config.toml
attn_scale = 0.13
parallel_block = true
init_std_o = 0.0
lr_mult_o = 4.0
MLP neurons of a small language model. Each row is named by its layer, matrix (up: input weights) and neuron, and shows model dimensions 0-127. Each number is 500 + 25 x the weight over its row's rms, rounded and kept within 0 to 999. Numbers have three digits each.
A block is one neuron, or neurons of one layer that tend to fire together. After each block is what it responds to, as a language model described it from the Wikipedia text at the highest values.

L5.up168:461484521500494473484496464484493533474489546491530507504524484485477497489494496491491524499489519507457498511506536500503510497490531475505497515522526488491512550480535498473460533473499533512525490502492514434486510501529522472489485509517413481491479525489501534512485511486493445516501461508511503491525499506521529498526450518536466473519502536517491512570437529514537510516498
L5.up203:472524466472524487528470510499506462494498537510526509531548507509460484539501508503488482496506504474510513460490544554497500511486517491460545487517503474500521514462473531483489501478527510515477514473461501489495507470425602518471481479487487501466489457506512514529498475501459491509445516512493450503497473484518483518518504530525500476500503471540522502505502436507508496532504
L5.up432:502500505489502478496458520490489501472503536494512476512527504433456450490522434487493523507475479589505518502539504478494476500548475443510479486474482498455498497494488517470484502510522507518558511517492469502517511502476484518511511484496487503521481517515514491469468458477514520499496517505474474499523493479487497477495487497482482497531488500501511491443515446529515487487465
L5.up448:462527472546512491485521533501541538473492485534496507502510481458436505471474473516482512510527507508496491477497463480483522529463478490510481517492555510543505507489505522494515494543502485518521530491498509478477509506497526469525519468514517516485507465469490508528501518487541502473514495519558536428483500520527509467479507458481482506529508511473523514543484493490475510515488
L5.up479:442531503532506466493482530480492480494500526504510491527506506492451466545468527517478460545501501553473525484465517490502484499514504514523491487496460529490496478531526498470564522475492552551523529493491488482570577495470453500506489531517513487492480473493450512519536514506524470490526499550478486551506518484471533480515503471513506446487543520508510507497514465521560508494521
L5.up521:470563460507497461494521463469472500491518488511479469497530451498493468507477485488535470493512484474493478489475525456446492463522536511522488520519475528502514541508495494491510488527481472485544527519487474512512499505496465492470477531512414538488491489539496521527505514519516481479520471540446499491525498481502507515497523495532473523451500479503562499512535484489503541499510
L5.up720:528539503454490472455498501478499477475561508487483530534494511471513512474507484454510541493496538515540492488501463493498521509496463518450528540538484497534486490497515501480561476486499528493542495546518500455470557513464494524509500518509457482492493485445518527509529487540498437457514514495485494478508463480512483539483500498495486503522491505512529519488555494533488530527481
L5.up724:503499494501495492470473491471488496465493511507511567491494485463468497493460490533525484514483465477483530501518479470495479479470517516493510507510492486500487508527513477520495518511530474534488528517506484469509483509497506499508496530451486505507474480493475474481494503503513537456521528503502452526516420474487448491528481507478495484509562523487497462485583488476473479517464
Country and organization codes

L7.up94:483525501514531429494554528517483450464467524486504550461527489492477483491479522502512482505510432529489523510514468505511543489500505473522541501469500540526540472477474527439476509506511561485527488511545523509480518475506539472449514492478478478442487513476478515478482454460457544486486505460491511504521481507484497532501517514526518529508490526512541534504482472506504524487461
L7.up100:490497526488530472490510515554524479472490508481515506482482454519489457452482514508479459490546524531513493490489455490499513455457513432495464491496505525526519469503487513467529484467462520457533505474478541475497494513487490516480514513508486507476527508503567514482538472535522488494495517464505449524536440514566524542488488511451502496508483532471520476499508495483497514488452
L7.up116:496509474432523530486484495486499477497501498467530497503516478522510487520470459526507552438494519460495479481556498523493474513505492485471512510502490552525506490495458528511509506513474504457501483477537450492510473519480505549558482455517541502498516523536506486511498487515458516462447484494476508505513510484518505489491531534485498509504509488474504482511517519502463554510498
L7.up171:499488485476502479485500536451473527519548542500528533493512504489477509496518518517454462450504475478517502481512519472495513482481464507490482534464488514467496492509454526524537497529504499547481485506502505501494503530467497475493547544500525490445561516499472505487465499500504496529489514507500512513499491470505547520495511509509484532487530455472507481473493489507505542533484
L7.up254:508441540511500501502532548547488481514513499496497495474483496493497509494469520527493533491476495543522493456507473456464499487485548481468486552478512518497469508496508501491488532516493470518513490491477502517533492509536527527488526559501475497547502502531507475504497525512521454470519498553500477492478491499471551511494506504510505538507447454502555489496491489473500541504514
L7.up347:533535473512539477457479514504555513500458469523513531479506476508486457489493534462476517462474424517504508537519480520502480511499489510486497527502474481518500450503533490457516528463480504511545501485517526490483437515488507513499497498478496486484508480519520498491497490505473525533506482452523446544524504509505522553502523543493426462548471514527532524499471471491502544496484
L7.up637:447502488545502472539508499509509519532509499496468446482516474504502496499477505510506484484473471542533522489530486560507541479500507493512496474550461471514484527490483522509521506504501478515444499504522510485527478484457451502499494514485497491493494503472497490488503473512488499501492491482513517500469509506492480531486492513514502513464525491505514493509464550472491511427463
L7.up682:485487530518487467483479494515556495523541469511453512477529492504466473497489480516479505469520433494467487485504528544494582491499504500482481494519488431520496492573460502504527519523516519506499487525461513456514463530485485474467493487513494497491483494479501524474518474525521466507491487485498479512477517479532454543475549492468481509530527508499484490480532495554504496510491
Pre-noun modifier pieces

L7.up58:423474517478505494505489520504490482475538510488520471480489520509504507461484462489485530488469522520468511459510517526520518460480517506478488502480513487485539450520443510480521442497514483502508500520543479484487520464518523504500448516484536509477500462450495522520496507510473470512508517474503493534466483483526531526514523535491477504507506501501487471530540524541482484530480
L7.up124:486486487528534529504476465523558513512520474455457519527487459471468477505504516482485489485522466554489504493525541551494551482488557472491574480495511546480480468559518542484508522490531484521531482492500510467488508504549483506468463517534517508485492506525464479487473478502514523498551474517493465508477476474533534508461491536508470499515489516536504508482496475524521500495501
L7.up286:474494460449532490489529490492548531467541505522432484517484507503483478514371491460471493509492501496532516483485506484520513540495517496432529493502507520488486485540500498525497486477488487525512512505462492515524527476509497475494500525517523500502463523496500521474511506445509509457509525470498483481502492521496486493483505488470489498474529523555483473495522487467482528522533
L7.up407:445514483476567499498539514516571555510432472500455474510535496513504494500475515482468512477485463505491496462525508508517485502490468486507510531515491548489476479504460555452470501528530488508520497511506510494518495523507528491485471486484550502483488499531474484541491502516478461507495477494491489497490518504499496508478510526534486510516471537526511529499501488508516476483482
L7.up474:417557539475506499459495492465473505491462459484484550498480489520493492479520482527480525525514491488486464509538483488511504492433509490452514527516430537504483489520471528473516487480523519487509472513501480459511491483505475477448538467483511531503525518523481488481517530520502512506494511481519490506453480494468511522455509527560514524513508508511517475458484525523530527498458
L7.up536:457526499472490480466523529480486449503495471489516504490515458499470507497469528558498521536499462509477517451553504505499457441499500505509493548500476505494487470513444493456496517510488513494525511542517491472490478460511499484500503526501508487490495481517485497507482443502491539529513455491459498529502487479514510491469500543533498532466543492496531470500454460491556527531483
L7.up664:494523451504501485518532514554542508543511513490435496541499484510438497558513500486486450516506468506537525474516504505479498486511497498533485523462516487499532476459477485462557499535478499558517475467496505516525485502474477498478530518535523535489522517497527490529496486488510447502513494505512504448503514546489527504518511488480458514520479509472532457549458491507543471489489
L7.up741:506471511441488484504512562473609488488516480489470486499492499478463515525460534538506500511512496500451487478489479479510514542492483467552561480507496526478499496492473498459471536529479476504554544540534483492502564500497511508495515527536488514508521479558485516514500491515516489487529463499499478497517506500509478510507492503506497520511546527481519474502486494517477496456498
Word-completing suffix pieces

L8.up760:473558508523481447509566481531550483497499499472517540440537458479481527520498512532491496477531496543498542495523484510478492473504507497516512534497508514498505482497487489488463547513508471504536481479546498514491499467494515528468510513524498548485519517522473522526512477495495489492528492468464511520446483485485514464466520530546523522528478549540520512502453496522529537486504
Pre-noun modifier completion

L7.up10:482512471510490492482504487536500467526466488509480500515480504438560491498480541493493460526510499484481503491500487493466556483490518489513533522494509477501514434548504523472540444491511542502487493484469483466457526500511499560510514480506516485534483503510476523528439482510527556514493469465539517471500467492494471492499500468518498523532525510491486503492504514487490496514497
L7.up91:532477498509515512461486498530500498485530507485491501536494549496483468521514502545505472526464502483512512423452487519514511487515553494454511497457464493507481491477511512485508514509442518529511516505523462537480517482484527528476498486479485473483481531541493526521519489500532535522528509521485463505503467546506471523464460532487515529512510473544526481498468470464488502506522
L7.up187:533519503509531469531507490517521492496474524498447518413528487503494551466492510493527511494520483469518528521519518503482487555496533483494506445485485485503498455526519516495494497511494508467527483493532460463503493476468489515498497474526487503504530522491452510471489506514532515542528491522536489526506505530499488507516509495502502507539486482528487480463552507447541446517470
L7.up368:476493510461514523513477542512522486479513495501534510555488521474526500486516517520528505528521471503513490447516485476488553530519497486483487482501545487511571471503544489502492482505471537485482483466471515482470477484507497518533507537455494482481464476511499514501494477507499483527441488426531525507499488520551508521496514476507522489535466498521501508499521503488446484531486
L7.up500:526547491451408517489503515507494491495512521500536482459546508532459491496478498494491491500522490501504485461518518512472499506491514467494454510509483485490485482488528439487480556474447530513516525521473472494506480493478515509498494499468493481533496541522507504496493522511482528514484493471521521532484521575490471491455517475491504493506480447520489475529510495477488477513485
L7.up534:456524497514518537523458467510523468476486442493513479473525494499481460515505491489494484518500486517481495509531520504488501505484533449455524501497515474508507489540464488502500463518458491533495497495465476515523503475462455579523473508513527494463505509492452508489461482489512500527515513476510472533487515501523505508473526514501514474585487539487503496506494497498482520495507
L7.up580:520490518488517444484483525527521474530498487480512466489483489518510492520494483512521471492492477429476501469496501481467496479500510464489514502463488504530550475474531493493540553509460475500509497487495511488489455468485520477506543494519531497513474519510488524515501502496429453533524513484504509510503501476478510521471490516507480460490495463478496471497493491508506475532452
L7.up755:518564519520490482505485520539516457496507527519469473467494503495508528491525503488518477485544489478490516468517496475456522489536487471518481480491527506471484465548489510513490484538465518525503519528476489514477485511471496578521491559502505481495483519517495489500509484524489509546502431482515481515487430496497507545410496481496509514505548499500521468470484497511501489488512
Verb-completing word pieces

L5.up137:480538523479478514503493454485479508511507522539450512511500516505482479480512511514516510483516472497483495503519459497508545485506474505474498488502444491543484526495514516533503458464491505542440525516451535498471573505506485535470466485452527533508503490558462497529532496510512564522506473443481511510483518521527496464509542498485534471515511494542494498509514495525506478523510
L5.up169:494534525466481458499469465528523509512509503476465543508476488509475534492468506514489452479529502483499479499505515540476503475474481490444493483505509550457476488488510521529514520523492500509527484519524475514507505522494440525495526465473513506486529501518497534493514495503496480483483499449496479503467503514535531526487525479502461528486492537497510501515489476503492481447456
L5.up254:513574490442538443440527529493502522473449487538513525565504507534462548519521488541516505456505463459443495515488520469522500518524480499503545478497500554502516515530533502525507512499506531488528499526508505498519535532518511485489459470478502482499445464523499520475525488524509491508508499526461460523543477530498505512508492474531455522504503545507507507555520485506536508530501
L5.up381:445525508505481525504524471509496477492531496528488508489546509527493524478513511517478536500489489482530510495538538502511509488453461454508504485477537543483514485480492503501535543501500518473514523468504463485485499445491498487485533508471525507496502525518487529485503454482460466515485440460507507502492486499515463507520514468489440491517479477514501466545505527516507448512470
L5.up517:466513457418515505494520459463515458498560482513509535480465541500543539515499519488530524503510464473476487493500520479499503504520480498487517477512472494524489437481495504482499512489518501495476515502524493527472499475496522496466503491547437466431554476463496534483500459483496504469518510491508482505460475522501516509485486529580456447464516527519494472477491516481488502445486
L5.up526:505492531520524485505500483502484509497486515535450548512503490487455526508487503490478483519515494471514525468528502544503525517446498511483499453512502522480535436557475511497549518516474495492511550524481465467518497455498493493453473473498498508508539520468464493457470485452458536481480492494518463498492514495552504490476520523469495539461496522498455483510481457518547480483508
L5.up554:445504489464489493504463463436567575518452495500516482526492460502478487531531515509491483514461481502450479486459475509486514500461502521461503519493511526468462471484501472463516502503459537478523536527536495562515533496471476492512472507479494476493511523557478496510449517498494495474531542494487505525487487506505560510498508471521500498546525499512563521481567483479504493546501
L5.up655:473495516489492431499474510516510525476501456525436551545499488511483536515503490559483529486507418477491502470526482532484470473471527538478503471538495500517457500496478509512517501507524480543541511507488487501521511501514550513506527511474530479441499504518485464497483507490519481513517515534450504514473475512498511518533497506504487485500518518515531498486485499522498527455515
Word-final suffix completion

L5.up39:507518482494493482448521488535496490495496494511523514474505492532534501501481463512503488508497528508531498505479558499454490480456499536479496462518544516512508485502506502503524530533527477518451505501461510494477489471471532490514497483514535486525487524514536481530509458469496493457496491518468481511545506474457490517525535571490521517500495525500471526476512555499482515453537
L5.up293:509512541507508481460483510481498480501507511537547498479478479507482464473480476484499469460520455500517476482545491516497514493500529479510494509494520481520523471503503539517473489467519443521482489478508557471493492501504490487552504483505456528497515514476492505505496491513433509488490502545475485485470473484514536512507522608529506523545486483566503460481532512498483478477496
L5.up506:478498443536506504509500511521530496479468516500475493487524472499525497512470509522514497521505473513550491484514501502489462539488512481514496474494509518504443503490509506465523541488509550517488496546492508499454535478471533519551445502497520455497484470474487495525491520496508498503508501510478499458506526506491471567487485529535517476539478552537480477513474553501536520504524
L5.up531:487477499532490523488516503511508516540441513548507474490503478527486523512523486505483499490439527475500529449528473509535485489498521498493522495435527499470480512528495487530473529508455498507507460459497480582501468513532488484521505491498508500484473497510495455497488532492490475529523470493517479503533528441480489506501496516475489528542484512506491464469498466462458463492482
L5.up550:493482462484497446493483469518500545548512496491529488470524483536524485502482526509495521457478512495483464494460516474435535474486492497506486528473520482551476467474499455496492508500448485489512494524547501520478475514496527502523504499507512504496561505509534528502512498531504490477501515528454536484503469479460475515492469493541434510467536470534522492500456530485516482491485
L5.up679:487503476498538501447470517446498522492521512498492497500540488512418467501485493518511508485526485496519539506434525510507493483475472533517499523520501549480526489504459500511494471486512474488478500525523508469495520531512540507515516481501493568500538496520493511496512450505529479481538483511509491534498510493524506505528463532539458486498481469531506540499483498551553476457476
L5.up706:485528482499503501478483489542469511535502485524526495484519498498497438481524481498489516504499451465493499532496454498484501497493469516524490523497492512492523467476484490516485540553483539480454522546474458491491506500498507493518479494540483490483529541512507505460502472550468517518481488488509501491510516481523478495554479533504508497448513482535485507448504480454487485519495
L5.up734:516537520539441496507488506514531448493529516499510477435556508513507459514473478457497456475479471494509522482523506497435465524497490526479549484513509503495535441502522522501493506514522531501537498456496484521462460514480563493481453479483491488508512512527520484502477502484543506434492487529467507507498499510519481503505524531509525504487495486558506491490510487493507517520494
Early word-continuation pieces

L8.up665:498528506502522488464512566529485467521487494554539506467494506465522484507486552498480488521525488484519481462493472480504563510506483488512506480500503523514528454483483484492515463507481562502528487501495483421482523503498542535517495497524507497483468493503468519514477477505526519555465457481552522457505468477522496521493496472534517516534477501509484492489497506515484483543481
Verb completion pieces

L8.up449:497544496488491500502515523505520504513549480502499484468521483537475471531465502521484525509512502523464552496484512530505510523488536495550484502470516474513529445548465520489502512488512508512573550457483508512536541473508507501458546475562501498498470500474496506511549481470542509502508529504489512517501533500456491482498503520492503494540528500470530541511550519512509487490506
Word-final completion pieces

L5.up218:519504504502482485535527466519458496498479480504468490489497481508506543514470516493475506533525483495517535445468495524493504495484474491475507491504531531524460484512518514515519457554503533533503516510458473508465494467493511511476522463476513497490526490469512489494510465507502472529479483467483479498489468515517471499508506539443471477505487496488506518494467493517551493538488
L5.up396:512497499497456508489515499542509472490523515482499501482475521505497516479509499492466548508497490509470509494504456538532521485501536482527518484508516510485497454497459514531486477502503570543527531523461523455464504505461519537485528517515505471488467545509493517505522475513534524519451490491536505495480525495504494547520459495500497484514521492553529511541584517512501466498513
L5.up445:441518490496480482512551488521528517487533491460518531505462476506517533505514479477515503531558470505433494434498468480485514515478522504508498516520489500552495492533499522490514484517502508473504537469541469467481506490537498519520496493520496504492511480487529494501511511490472532495442540478495516512492521454506476508470483500480461514543470479481536524486520507523506493498502
L5.up571:497529512466499466461528490533505504523450526546483546515505491494467516467499546453488526514525476530511479479503491477532490492464543537509509493519474442500519493509506493531518504486528576484495506511494492482536543434531502488481480477489519505502475484464483501479516469495474525494504521468505515520519489519512475530463518514480485515504518512494528519547510536501461491520519
L5.up676:492474495491491491532513505517526459495530560502471535489511510478512544477499522473505504510516510503461506473503464504474541499501523478505542497502509472508520479582513531497513517490502543515528460492474497489484475488473501506511549519496497481495442519526528519486468465504485457565495492473518485495508509489518481495485525497504528506508481520499515460500513509513477475507525
L5.up691:480512528474461525480492507511490493516522538543520487512501466489536490500524524477540511497492472549514508475509481536510533501488533504510485472502500484478560492515468477513495416507473573516509493477519515450513499489515501481491490562519526478518491503513514492496513469508502543521477468467564521481519520463549550475493496477508526518487546497537505503533496500522492492516493
L5.up716:463514518516453509489502504566501495488482468521517497483521476477514522505482522464540510495517502494484526505538495511399485494470499472506511492526493491491507467549535505499524478497520511448525513523460498438502518465514469494500510487531475452475472494504493495467487480471486526562507511491518461453510510513502481485563482488514495501513512489484505454515509519505460447527476
L5.up737:548530495500494489489520518492445492511468504538494519494494495484459481530475482459487504503506441468534495467479501530535532538476489502507471486499483510492536450494517523522505545531506521483520583478451484513559482522525466473451496510462531535506491453484499500469531483473507530529519465461504471478485507513470492510503476500478490487489501486487482476520497487511495454514518
Verb completion after auxiliaries

L8.up330:504497476489496438511517453477547490506522449529519514496514487469460522525489514508557520490491444471523499472503501524500509478473510481502474501490489575477511481522491516463499521506485493534504490465541515462496469461514531501511520483515513524481530534496516507470508459476498490518515508468504508517500459508516510508469513520501536511480477518518566496511519489522553470493535
Adjective-completing suffixes

L8.up34:498500528508508496496480503474478550483479495519517506499540518459490492497524483480490497509494542522513471504488503462492469510494491454493497472475481505480517500467502464489508573498499503457464434522510516497469512537512534525527486521495484509485467503514524526531485522515488492490525495546517483446515526504501491510490503468502498520448498502494505487546537495514509516507499
Mid-word pieces and hyphens

L5.up191:501503488541499524470510478472520522513485485470511497536470509516495488501477501484509496489497504520483495467482516462500475536481496507503495490522490491513457523506458476443495469483496515495514500495478489494483479496496503502492475492557514536457524508487497477481488515526529477504566514478495481521511493438510474482496491539510507476455513491512515503479515486541521485505479
L5.up248:479481482522506509512517514516498488493476504526510510533491486515451510484500488479524467541509485479486474485492512490547481527518523493481496502498496509501529529499543500493509472466505502514500463479501532454492479541506494499503497400487495527524472491496525484510496492507535527465479508504511520463538473533471523512518468517471471421467486502489559499566476502484490485510503
L5.up267:503514519539462475481488469483496494478498484513498462535523482478480475532527524507493502516476461495473511497477496502457497474485507528502487498499493491513468497507501492396518492486442512513440453496522507473515485500509492487599520511501486496513473514515512483474496514497514505502508497488466513466564492486515483505530494516494481491463489495541472511499503517526500471436515
L5.up371:482483506498504468507549500520530456531485508485533481490508505449494504518481438492490517541482522538477485441474436481511512482462544514514477465476463507500508502487520539474506504503521490528457471526501526494526483526528490478568530496475508508495484484506480497475473489499489492475516520499495523500488493439521535509514480525485489508487487469535488497473485521486475466516509
L5.up442:498484506500525498482509543475547525477498496517506494490497496490473542526512517488522452487450490491520488519498492488513489497426500494445546507484534509445505491478471517509533518493499508484507486465485488444520428508502584478522499517484507510515477482501542483455495464532521485496518508489497483513504514478506492518508491492524533517495464488491541496501484493489480530480505
L5.up604:513515542525484498512480563513499485511482518501500502537497458486457527477511508511481518525471498517536463464508507524544497481503523520482508542471504496493508512554547482511496526499482480492515452504484470541487494497455519485544490516499480475495461453531473508477515518511519507496490510454516500501512463524495479482467510498515479490484481533502501459547512475485502477523477
L5.up629:514516546492453464498482489467474485516445486492499478521523506510501522525509485505475518503502526466467557524517522494498501444543505518525443478492508519467454468497520514466527473522470541484498450493502502488496495495445522510454535510485560508462528510526552539491500492505518524529520468488529521494501504471445500483535492476504514456496538520479510485491475495501523466496484
L5.up647:480502520502453489462519563480525525484491464520490523508441490506510508485447515509501501462480534509555596514499487456497484512523530506480490515500512509529535495470534535460517474481501508494472493536508496483466495522538548475506535512502506476508512496496479502536478468512495538516501478468511528508471477506485499515544480538478481486540469461497485484488509546433462503489421
Prefixes and "under"

L7.up82:488502500472534522489481494521586467492517480487507502496496503515529454490516477479469537469525460525459531523507499515528467465517469491500515488476520494460522491519491469462481471485509476459521538493472468518514509526478505503501542519525433535540525520497479505512506487499487520516537487540485488501485524497538495556515503494480503455493499472505493475485468477485530500517489
L7.up148:482499515511507503505500522493461474488499489482517477503466519485479496497526479535486526530495508518502450475558531519452464520486510531521534501489439484504511498514435471517485505458518481473560544521517494533523512552520501521476527481549494519505475491509529512543488507462526463510520513518466494494513486492504473483519503510480508488485538502518511478510517463500473492506555
L7.up162:485548524513540493484481525523529487471488508520509516486547519522503488472453495494519497505477511516508488495501543460486471509458492481461523510489500488510543515481497516479517482463498519478466477486481508495498449509531492528455508474490451505539480510507475487512488500460457481486489469496519492493535533510544478510509516481568528470511501517495503508515510492509480555477539
L7.up268:483507481485474511497487533508504458505505478502572567493527500467478472473480482517457536507510501514499509506513559479481501473491494482517506472523515484521529515516488475430513487504524485527501477465490478483502500480510503457491460504537492523491496502501503510493518507464543458562502469528519486499512481482508483511466516529506488458507506551564510489495500551505501465484495
L7.up350:497483468473543510481513537507437421479478489522522505541498497496501527499474499488488509496467494537496520505498510461506515460524498478461477509498486512518514492531499475459485459501472457517481480496463521528482476519494564481485519470502458523466493474544506497496512481482481507507469506490467511508496446540501505472514502505473491522521484462506475517492536502528459530521480
L7.up428:488510533512493500472500507471540490491505464476518524492485469508521483513491480511571500483531468453474556470510507480517519488496502475493476482509490497538481509523479457449523523505505435476513448495497492534501522506544511457553536491500509479494527486504460498480522542516438483502516504488512488518462503500540497514469537506478494495471485477489504498529486485512524528517535
L7.up453:494540536464463472478514562518529453504514499513525454530511490494468513517456479523476520535518493552484485527497501490486483505512512472524518515524476523514501441514495451501531518495501456470558524463510489515531504490485506477508503496567479480509493494492482501520468493490549496498477496526516471530476512472488562484503489542463500523496530513504486500504561484537501502520522
L7.up476:473475492452536499488483571496442489526485525509484499504512495500474505511542509549489510496500548488466525477494509537477522469472501471506487472481477439517511477488489508534526498454526462537499497517524468506497497489533511462490486491502491478479545467509459457541517473543497511484519452479549471501482503494531498499515472546483476518499523521537517480510477512499516475511477
Final word-piece completion

L7.up305:507500488490514513430518511506473489510481502517518517509542446484495472529520484454494529501499531504483484474514476483496532549519557492493506461473484488493487518506534515486516472467542485491473489519495493463482483458512484498489481496458472466474502502506494459483477495505507467565473515535477484432525493535460521481513519498474534483500494468490513517553502512489472474473513
L7.up364:470479483515482508487550459522470482522479546527527505483495466513535485512495452488543517565446524539502489429487523504481547556469470489511505517548510493509545509484497517472510486484437500512500483474541538468517502495530527508543506528519520505484505473497517461508558493461484522507535483504485541498520479507536516510465497540528491506508462503519524461492497540485470475510496
L7.up464:489497485453506538513534528475521480490465505498518587494495522497494470503474527563468539503537495516514527450499494461520499553500497466520508484527445544489466510494468513497528460524475478517460517545459525511499496487486474527511540461538524518508474523535494488472491516512482455480524477497495476504500531533472520468483485487482533517498567513546477491496499451523490470461513
L7.up487:483481489479513512491468496483515505489474576499482501515486479510504513490504473504502476524457515485476551492555479515490483519501482510496499491441528496477535483483524515531487480470550513474463478489513493498508503519515500500482467507519474529497461496484535510500522498445511537557501552493476507469511504502487493480513523497538497452541503486490534520499510530514501537459457
L7.up542:468489511500488521474482533497468495454497532590511506540506499514473508492489495523511510461512510535449524485532480491488527512469537499521528516484475470526546495541499520493514476481492527451496539478524516495509481512502541462525527508463542476512475492490539510483483543525477513480502506526526522504521449516537493494468548521480474450477498493512488515501474530491514477524457
L7.up630:472514515526492515477555462505489484496475527493475526469482521481528521538463493498504510560505526519500472493492472506522521498501521499527492494508482490527478480523475467493506493496467517538493539519531502506515507486549523472546558500525474528504462519493527493528522491486487490472518516484471535470521516486530467506540459481563503503398557493482466498495503485477509486463479
L7.up679:503549524462525483495505498495489473515483495493495504503468488500519455500512492495502500487534495451493513499517488489468490572531500516498478523510481476494490523498486456478478509523499501519463522526503512473497459521506511471565502499580467521521497501474548503484477521517492495467506527519499497415515497486474512498483530500535534504468535471519518492508473534483463467500480
L7.up717:534500498498467473494538467471502497512509531476476493524510465510461526506446470464508436462482482554494505459516467510473498483505482506516510465520531522472504507497531511486476531486499507460480486521464515523475502482545487495484529520494473478494533499525584457470518471513507489516507535511514507453520530492497506476547525524547468500498483530509559495513499513511527488494505
Mid-word hyphens and fragments